{
  "n_layer": 9,
  "d_model": 256,
  "n_head": 4,
  "n_kv_head": 1,
  "head_dim": 64,
  "d_mlp": 512,
  "vocab_size": 2048,
  "activation": "swiglu",
  "norm": "rmsnorm",
  "norm_place": "pre",
  "norm_eps": 1e-06,
  "positions": "rope",
  "rope_base": 10000.0,
  "rope_fraction": 1.0,
  "qk_norm": true,
  "attn_scale": 0.125,
  "bias": "none",
  "tie_embeddings": false,
  "parallel_block": false,
  "init": "orth",
  "init_std_qkv": 0.0233,
  "init_std_o": 0.00548,
  "init_std_up": 0.0233,
  "init_std_down": 0.00388,
  "init_out_by_depth": true,
  "optimizer": "muon_variant",
  "lr": 0.0131,
  "lr_mult_qkv": 0.5,
  "lr_mult_o": 3.0,
  "lr_mult_down": 3.0,
  "beta1": 0.95,
  "lr_head": 0.00881,
  "warmup_steps": 101,
  "schedule": "wsd",
  "decay_fraction": 0.688,
  "decay_shape": "linear",
  "final_lr_fraction": 0.05,
  "batch_tokens": 32768,
  "seq_len": 1024,
  "doc_mask": true,
  "train_tokens": 129600000,
  "steps": 3956,
  "dataset": "wikipedia_en"
}
MLP neurons of a small language model. Each row is named by its layer, matrix (gate and up: input weights; down: output weights) and neuron, and shows model dimensions 16-143. Each number is 128 + 24 x the weight over its row's rms, rounded and kept within 0 to 255. Numbers have three digits each. A neuron's up and down rows have the sign that makes its largest values positive.
After each neuron's rows, "fires in" lists the words (lower case) most often at its 100 highest values on Wikipedia text that the model never trained on.

L4.gate348:130140130055126156136122154115083123113104102161105149129116143135067170139131166161114088127140142100167115092089111137136112122087146108066122118130143086100163121159140098135141145146113146147141113106119122165155111132119113121160127157137168136138139132168146112089128120151091115114109162135126097126117097115106147172153143155157148137147082182117142144101143121134157129108114
L4.up348:118143119135192101081150108128124119166103149151153105157147082149116136140112174084153105157119119097144126119150149126162111124059100123123174152144143123136148161099141117094147142122120101107165110114114119136124143168171104139112190100111112131102157113142121135098150128125105098146138113142130067117099120112184117103120130128163103121130117135126135151162084124135152160121103
L4.down348:104141108127133166098144169132104150129114099158091182145163153169147120136124097111139107075113069146147103100137144107114128155188084121103151155126091151099112106138107131146093150138122090150156141135171136103132120118089138107129117147133132159132140154129147119127148119130169115181112099148119140126113123085124163127135157188112186089153132163180126159134125149146138139128117
fires in: "of", "at", "by"

L2.gate163:156146139122143119101157112150157169109140148086157122105137101104147112139108109129097131150121103134121148112178130124126127101143119135118133111143176070135150097103089112149148127138098144128119105104138149149122147179135132131164124146136130140135094160131155124118150171110137118150157096133083165156163097149100149134150152138145122127178156088137134105131121134168131165132133
L2.up163:176131147146127138138148126143078142090107088160125081163127139117102106138147182132154121147115172191099095090124124100099123127137166112208107111118140117123145156145095139138125071120094137140112100125137108105140182164147143117143110109137101110132138115157116111117139104154092108094182155076131110116122106126114112150140115113118122093159123120133130152082122063091150144114121
L2.down163:141135103172136124092134147136079087105134102126135104158140109146100150176140117117113146154123077146095088064115133083117091163115115098165115160150102056136150131139137107134148134110091131155175148149153139126099195128157136135094118104125098114149123088144162132093138152131082112099131115088124111179125113161142109129139129111141146094113132125136126117119146136148134093077136
fires in: "first", "later", "second", "when", "lower", "next"

L2.gate425:125107116154087078140167141146080095143139149106137152095149118126117109159115141139137142124131152113134108106084124158127134154119155153128121146158149113100116111133098127154151142136138122111085119131100177181138146118134146120115149121084092137074117121125123117116109138112113128140156166125125148135076106115146095124139101160156121128083091134141119122127158120167136137153136
L2.up425:164132142144115117119171163142131129119099157112159178077166178109111160133120114144150129079144138106105151128142089126139127129136133141104169153127138133162145100142088147138144175107102123142111120153113168173095092131106164100139118113110114133125118083103112109121112140071149138174153113114119108094148150126118077137132125159143129107099134128150083119089158151111148153112119
L2.down425:116141100172072163119132146116108086070163161070141114126131152148115124146145127103139121104111120117131135094167135137157149157142131151147129175112107109100118138128104125120149144078109165132117127093086174133165174150112131061161115161124121105091126106127132122146065103154122131132123113140122084124132117085161121115134078108150124120126086107163107111165126156177139119149100
fires in: "an", "another", "ansifera", "anne"

L2.gate435:143122086113110130124160133064116154160120128128184164133128119135122142142093137108111166093109117148116133162077159151122115149108165088137149123112155121097140144119104104135111084161113160149138111201132141123129108119159111129131123118119112114119108123123116121125147123106134124079116144108126128160134123128129098146163164144160164164109136157116149139136133116146133110156129
L2.up435:128142114121115158116130103137119176106096150135122139141140155126152149152109134104120173108138137120148124138146115125127131141104114146140102121190147153160172112142123090078150196129139093131143136157119142129124135161162121132109152118104128154164121161162141124136166134155106113158135136156119136160131084141136105122141108125085097088163122125142121196111155113128149133113128
L2.down435:147169147138149150104126137140121141128135105173176179123132124136097120115108143134124136110165109161122123129107098155097147160101117136111136164143128155151177135088104121131143136097106125112155116176140180106133155125127100162106143115119105140158133171086134156174129125135122106116131125130081141153125099160119135133074161111097087120082139083115139150117115107141128174148121
fires in: "of", "marriage"

L2.gate254:133114148174105112083161090116114090151164166177097160101129134120164110121164127080145142133140130159123122092134124156144137109107114132131168114072106146102107130087120140114133122100129152142122123163109156086121148107115112139133134105100073101133151108133123152112141095105164143125125109132141169113141136126135173135112127126108121124133099145117143076112128145120134135116090
L2.up254:083188074145136176105131120101127116113106108101113169158130161090152107158099152124114106154114115145162096149154136151124130124119126096127123101149114121100121103163119095098184134094113130163086110125146098129146112103077147138108103183111176111122115150110115153115094119166107116124127114149116180109135099111108129099123134101128144153166131100128123125142099152124097131100120
L2.down254:145142154126091139130140133102104133140079138118123141108103195098129158141093077133117157112114175127153143118132108106148140126115105122158130152134110130129174139151093138125152116149140123116110117090152155122165105161133146136116097169108128110078146120105131115118114158181111104129086121121128100086134107093116136095175144162142136128127128147100125128141159162170119102096121
fires in: "an", "another"

L4.gate292:070102104166165159140130113111108121105123098111124132125087173137079163118125171135138185144142154101113112128125159109115103109143084136173121156143136099113127119143164159156186130089098136175132132113119137101178141127111104126121102154136090134128103122114138130141134103130145139121121112127097136134137130133108143143120150171094095104093139139122090107115148133084158113110141
L4.up292:153140138096119143137101108136077109135133149134103143141164130120122160160176120150127131119118123137113111122096075131101124171163165118138154093141113103128136117122100158134115096140152099087131091130074121105155089112159119137143128124075126106155154179151111086105124096087135093093071137132072119148143117123122137099121081139124128161114131097116138149110114156126146119085167
L4.down292:133134117149068128124136117118119135118151155069193109140102149130156160101146162121146115126117102122127163107101122141150160129130142116153121133110175109072138160164121167109106101124104106091120087118080135147145111139136044131142121107091132139127168128088107113146145147137106073098124143154138114142162138123149143098132099140126187116133145118118097127162143159109152155140141
fires in: "debut", "guitar", "status", "minutes", "role", "girls"

L4.gate76:148091136154085166113114127125143181141127185132099123120135158139127173098120128151175111089122136145125089130139112129139152108115131101143135140098109166119092130153129131153136127169141152163086148168120153145100147111126144118135150090147099129135135170166087133128121129099174119126162151147144102132121124127139124113143137106148130103138133120093134134136104103183153124114123
L4.up76:151107085131148142136167131121156077116127108167153122134113164160100093106126138119111158132140149122120109093144123129124143136113096148107111095118109122158099167129154167175119117077100128109122165175124142148159112095145129164146155139089144090146144165133099113123129105106171125119113138086088151130103099115115119116144096138130122155125089175153134158143141133100121154114137
L4.down76:121114153162100132110154101107110114115129130121080097151102139154125104129093110142124125125154109094124084111115117117143154144147159125118122054126118121121134125084158113140099142162137131146085109160138159157170096162132129061145109122153092105121114134125122151127175110096100158122138089133119139151083133090112187141142102138165108122143125145149134114116114098118099133192149
fires in: "may", "can", "must", "would", "not", "could"

L2.gate363:116128087138140133132116137107128093123121114112121118131138122147138091124111132143164150143105125077131175084167101098106170129129131119148144126129118093156132111183124093107098078107111130117134155170084124110097116134128116151120148136127173136155114132139130136130137115159157123196158118124106135136113133100158147118101183145099176123086124118151146133118145082162171139184095
L2.up363:128175141118071148134141107147163094109086116144116135180100151117096133142139139112134092114129138121133156106135120067095119097118109129121131144105121128108124118138151156115138091168135141108100185143131158125116159121113141105138107133156130144138123137141141141157087139173127113110187158139119111114110147128123131144144151138144092125148147143134134159151103132137106138122087
L2.down363:100118089158176076095155112132116082153158120109135144117100135133107140149139133148153175105102113154085146137108149135168124135142117123130144091143139133107109160143147109155122107104088140160136144144093135152130077136125160087123144074125127081083122121107127104137161083155097115104115110114156142102073140161136126133122069085115139132120163162127135090075117106200142126121153
fires in: "to", "region", "through", "west", "in"

L4.gate38:126146109134109168152150111107146091117139102140129166095148134129102083131125116122103134136115131121098157123111151107139127139129147113125148085141171105224109124115136144129140110125084122122096144128109132157150133153113164169126151116106186084102137160111115122136149108134134098130180100122120160119155127133123104135141157112119153161130141117090062164132100112155138133155116
L4.up38:123136154119103129114148125159113154148084099111136127152107119150187130111123164116166099140130177183184112147170131154132131141128162143128136136123131119138135113146117140125079104119126098117113109121150104122172146128126132151112123169152098150127126127146121116069178141089144165133143163164086118139149110115142152162102139159123138142096133126114100129133123136128102136064164
L4.down38:134109099084149147107152093090082148131145167126107140128138102133133116092172125164133144150118126133140140144159116116130175119136157126136144126122139101139124079156127146088137119118114118108100142131149115137097139155161098119088143143150114147170121087127114133128137124142113185111084145139118124135126097177144115101178137102126112134135134094146123143135140128116130132095127
fires in: "their", "his", "her", "your", "whose", "s"

L2.gate287:148108104147117129101165134126133121128181119128104141160134137134122126125101109122112146110161154120143109114135108137167164124104124110108088128129130170125123160144124110111111119177151098092099162127132212148185104104105122140140118138134131161137145138142138124083111074093157118155113178148126129138117093135143146124153154117116125094166126146124139158178107143149152137115137
L2.up287:122144081117099148132139096125137120093063142109186087088102099168096114127132169142112116122167154091163094163142104176169161133161126128123142116139125150106125141125136108128102128109123101148149144114126149104159107121125143141094141151138105110135147116131079102160071112105119130104138127122134179127145160149121104116147149136130150141124116149132082086124100132132120107131126
L2.down287:132124108135139153132107108128134084134079139148137113159127139153144116115129116094122109105127127184127123147148145133137102143112141135145121105096130141135088111094151151134095097132167131101117133116116125096143109106113126108089131131100104147153136146147123148121144096126134200102089106113130116159121153105154174160094110074147177150137162155188108108090086154149154124100137
fires in: "would", "can", "will", "may", "could", "should"

L4.gate403:140110160153115093132150113108112127138139141140098165100144104096110141085157153139164131111092151140147116109126083134159102138135170145119142135156101115098091143161131094141127160157141170109201144135124149096101122144145172132142144111110130143140140143111161095129097153105118144093129198151146100144142123170120128154107168131108145125148137155106119105097126123159122119129123
L4.up403:106134136120140111147122129124104129151136113101122082095140093158126103128171163110134094143165120118153098118113139125114144160071131108132127148137095121123080146122108128124108124108143115135140147116109213135099129102092111091122168155152151125147147105138143110158114124133147123134095133123141107115130084140142140107142122139099116112125122167129176147098118140139098108175111
L4.down403:124125138138110153106175123114137134109127090126108130149102109158118119081138118151107120109104108127123114129121102126076140154141125126170166138139166164157078120137154120113129150095114130135117139123116132159129103098159098107132146100110097139159133096108084154109107130117108152125162088143120107136144112155119098091168150129174120145130108101164121114154121152131134169136133
fires in: "a", "of", "metal", "traditional"

L2.gate264:078124124148115105128165113086117126153162132141130141118129171152090134095116133115157118130129117106100124112141150109133128108089138153106150112140126164129125138102139168099141119099124132118133137112114118116117153103106139176122154113128132142124143165115113154135087099088101149109134096119183136152122170138129098129080126127097140154150140150167092139083141145126182094092127
L2.up264:111155102126148043097117164121157145133094101123122108117151140173150087169145141129168160165139097149174157151134114107113107127115082144128168102145151121129086113141126142080103123089134114131110120120141127124134105100096092108149148120100095104097115104128126145152107149165163062116116113119159165145130164090113121088136162113100137137118131148113113110113139092123150131111115
L2.down264:128149099143148098158137139170120109136148177101111126129111077146167180143136138081162126145130144091166112148082094114103136159098121118160111138178157118155117118138143121118131094128154122153138111126130182099123103127131097148154152149111124100112122108147115115168118134142088119097160093107125073125122133095151116169120088117102125169083162156154122124130105123111092115096192
fires in: "well", "stops", "head", "stop", "potential", "photon"

L2.gate38:122141100132127129144159164124117121127149092157085121119147134102094083158122114162103112088142123117126160133141117116145144125157122080127173145161164159105130124114165111123135131138122110112149156140115152147130108110126143064147103139132176095091172124103121156111122113144118173159117131165118146127116128104132105100071178098168135146125120162112117146116121118140135129142147
L2.up38:133087147167123144114123115102137167129144051135090122124143172099139127149152123107122126123078119133164136121115126092142146130120127111137138101146119107140143097133166131137123145134119126161107144119121158096091125134086152154138118133092172114113122140118133105094126131131132170148115127200080086168110131115114157113147166134136161122092094119102084143152132138144102122182111
L2.down38:159128067126144118111150145117139137154125093105074108120118091074093126120088131092171127103127122120127178164107099082128147161125145146111133107116128124120110135134126132110184116068112132115129177143174156072127111159140142154104128110104131136110189162115148145149159085112109156129122137117111151109098123104112113132157098126113139093151151136098108132099149123125122130098124
fires in: "in"

L4.gate373:133104143128110069132110162106097096155120088173132133129131121108128131141152120135171149157151144137126157087121157143157167173141115128122127117115109087155112126116097090125101115168157115147141151121138139167111114095105165116161159102139138094150132070115115085147105122107098105112142166145122129121124136086139100157134137107151126151169129102139114116148099157096133148119107
L4.up373:169148123122142142101102163116138135103135152106144123107114145108128122160145138098121112098122158154187118101110187160118120118161093148098079141134117126099132136127126187154097134144176122149141134091191153153131051124144132157154127158134158144166105132123063124139106169149122152138117202145114150099125129070136110113129144131162177136104129084135091132125137109141126142134132
L4.down373:139076126156153111111171171118133120113101143152087108135131135100177122113146115133097127113148113102164113132109143121093119140117103163147115150134080111139136156126135122122138109111129131137145118137123132095099128091136094104114130142119100152111134098143132144103140143146087155175102087132140117106161106107102127145129200155113154116118147126099145144118143169086118124105140
fires in: "both", "mm", "cm", "few"

L4.gate77:154148118132136148138138092145109145140109100134118117098092127138086151115081165128152137143114139119109126172135140122086135154141121149132119107192091109130135106118134132164142154116156125101149124167132123146161110121118126134104101152144163106136112119124098121132164126091141138125090075134180088135126119138150141128139116140141069087129094117116112106099132088119136118097148
L4.up77:149099106117155131119151128144134131102097117170143112100147154134137094139156124110126141115138092093172147143112159159139141147091124114084120105149123098143147149101133142139106079181129092118095119178139122158096107132122140152113091125102077097124112134120095097142141128095129140164107140137127116132130152133118143137149110117161099107118136156153124113094162142119111140090149
L4.down77:123171102117137165130156116088144137133087146126086130103133139152118130151139109129127125086124140126133157141114085119133203167137128083119093129142125091144133123160152079154119130093104118130174121187138149155078144175153095121095129172162142143167125105108154118107137106143113146114170100121129140166128126139115120132104156145124109084132122166174156147122111100135086152117108
fires in: "during", "after", "within", "of", "about", "following"